Weights of a small GPT-style language model, trained from scratch on English Wikipedia.
Size: 20 layers, width 576, 9 heads of 64, vocabulary 32000.
Architecture: LayerNorm before each block, no biases in attention or MLP, tied embeddings, attention and MLP in parallel.
Training: a variant of Muon for these matrices, 1393M tokens, 5314 steps.
MLP neurons of a small language model. Each row is named by its layer, matrix (down: output weights) and neuron, and shows model dimensions 464-527. Each number is 128 + 24 x the weight over its row's rms, rounded and kept within 0 to 255.
After each neuron's rows is what it responds to, as a language model described it from the Wikipedia text at the highest values.

L3.down1795 [102  93  83 119 107 168 129 148 138 106 106 121 127 122 160 139 108 147 138 113 191  93  55 115  73 103 118 142 100 143 119 150 121 125 121 153 144 109 121 146 132  76 142 135 109  82  91 168  92 138 111  94 117 119 146 131 129 137 152  95 135 118 113 129]
Responds to: Mid-word name pieces and possessives

L14.down347 [134 171 144 123 108 116 135 165 111 160  91 132 152 173 165 170 134 126 115  61 116 126 129 123  79 172 123 110 158 155 121 127  93  95 138 112 128 101 119 113 111  72 152 165 118 134 113 143 129 145 140 140  95 189 134 124 115 137 107 128 146 129 131 130]
Responds to: List/table entry starts

L6.down526 [112 169 138 109 141 134 129 159 120 121 133 135 130 100 138 122 129 144 127 151 150 148 127 114 159  97 104 103  82 147 173 141 115 146 149 171 103 133 113 117 139 142 157 113 130 139  69 104 113  84  85 126  79 110 141  78 115 125 121 152 109 121 121 133]
Responds to: Abbreviation and word-fragment pieces

L3.down1866 [133 115 156 134 153 130 178 150 106 133  97 138 149 108 103 147 167 151 128 127 144 124 134  97 168 129 122 130 113 118 122 139 163 110 123 122 139  83 108 159 125  98 122 170 102 132 122  82 135 104 115 124  94 137 104 117 102 173 121 130 147 134 130  92]
Responds to: Mid-name continuation tokens

L6.down65 [114 130 164  99 147 144  96 129 141 181 126 101 126 142 128  88 124 128 119 171 176 158 132 124 125 106 119 117 143 121 102 124 139 122 120 122 165 124 148 118 119  77 148  88 112  87 140 114 140 131 130 130 123 120  92  81 135 129 127 137 114 112 144 101]
Responds to: Before organization names

L14.down754 [144 123 107 165 111 120  66 134 130  92 139 134  97 109 107 134 144 125 153 151 146 122 113 160 146 114 141 115 106 149 149 114 160 148 182 184 155 143 150 153 115 106 145 140 148 106 171 117 162 144 115 198 124 132 142 142 115 187 131 136 119 132 149 166]
Responds to: Foreign name word-pieces

L3.down831 [122 140 121 108 171 122 129 126 100 132 141 152 126 160 119 130 144 141  97 144  99 159 110 108 146 127 136 154 115 118 117 171 132 130 158 159 167 151 170 137 147 119 116 148 111 152 128  95 155 124 122 171 101 126 162 131 123  87  82 140 101 174 104 108]
Responds to: Mid-word pieces, group nouns

L6.down1778 [118  92 130 163 131 122  54 161 150 164  98  84 124 140 126 145 162 123 144  72 139 129 119 129  81 116 140 129 112 121 112 129 162 130 114 139  94 112 104  86 137 147 105 126  98 116 128 112 123 163 119 111 169 169 111 170 113 114 130 108 116 125 109  87]
Responds to: Compound and noun-phrase continuations

L3.down719 [ 99 137 114 108 136 162 113 147 152 155 116 127 124 130 165 129 124 112  99 152 100 167 192 129 127 145 120 159 119 128 126 110  79 141 144 135 105 125 137 126 116 152 144 150 100 145 109 142 154  78 152 125  83 126  94 125 141 153 119 156 147 160 151 156]
Responds to: "on" pieces and table pipes

L3.down1661 [106 163 118 102 125  95 130 155 163 137 145 146 139 119 130 160 126 153 115 105 112 143  87 152 152 143 172 138  99 140 100 128 124 117 143 119 137 137 112 160 141  98 116 150  67 112  83 164 130 103 143 132 153 159 154 127 137 124 150 177 100 142 124 125]
Responds to: Institution name completions

L14.down1427 [140 143 155  99 108 149 114 181 151 144 138 152 155 145 116 111 135  85 112 124 135 139 102 121 134 154 135  69 133 164  98 173  93 146  60 110 128 137  90 163 128  61 150 172 142 124 133  90 126 123  91  87 147 116 147 134 137 144 153 110 107 144 104 136]
Responds to: Prepositions before names and dates

L3.down2097 [127 104 108 142 152  98 123 160 135 137 105 177 147 131 158 113 143 117 150 121 120 168 125 109 130  98 155 124 135 113 127 111 143 132 100 155 173 135 127 128 104 169 115 109 143  94 139 140  94 141 116 106 181 103 126 134 149 100 164 162 101 158 127 112]
Responds to: Word-completion pieces and hyphens

L14.down1723 [119 107 135 145 137  92 101  88 148  63 138 146 125 141 130 129 143  88 104 146 109 103 104 110 142 132 160 176 117 129 114 109 129 102 140 109 144 110 121 134 145 198  89  90 131 159  95 109 134 135  85 174 131 120 120 152 120 146 131 111  76 174 118 108]
Responds to: Delimiters in tabular data

L14.down919 [155 162 143 123 137  92 115 141 126 101 103  75 116  97 169  86 176 158 128 147 103 165 117 183 153 161  95 132 147 152 125 122 116 124 149 112 145 167 172 112 145 178 129 148  99 148  91 109 105 141 106 108 162  87  98 132 133 149 146 137 102 129 130 111]
Responds to: Phrase-starting tokens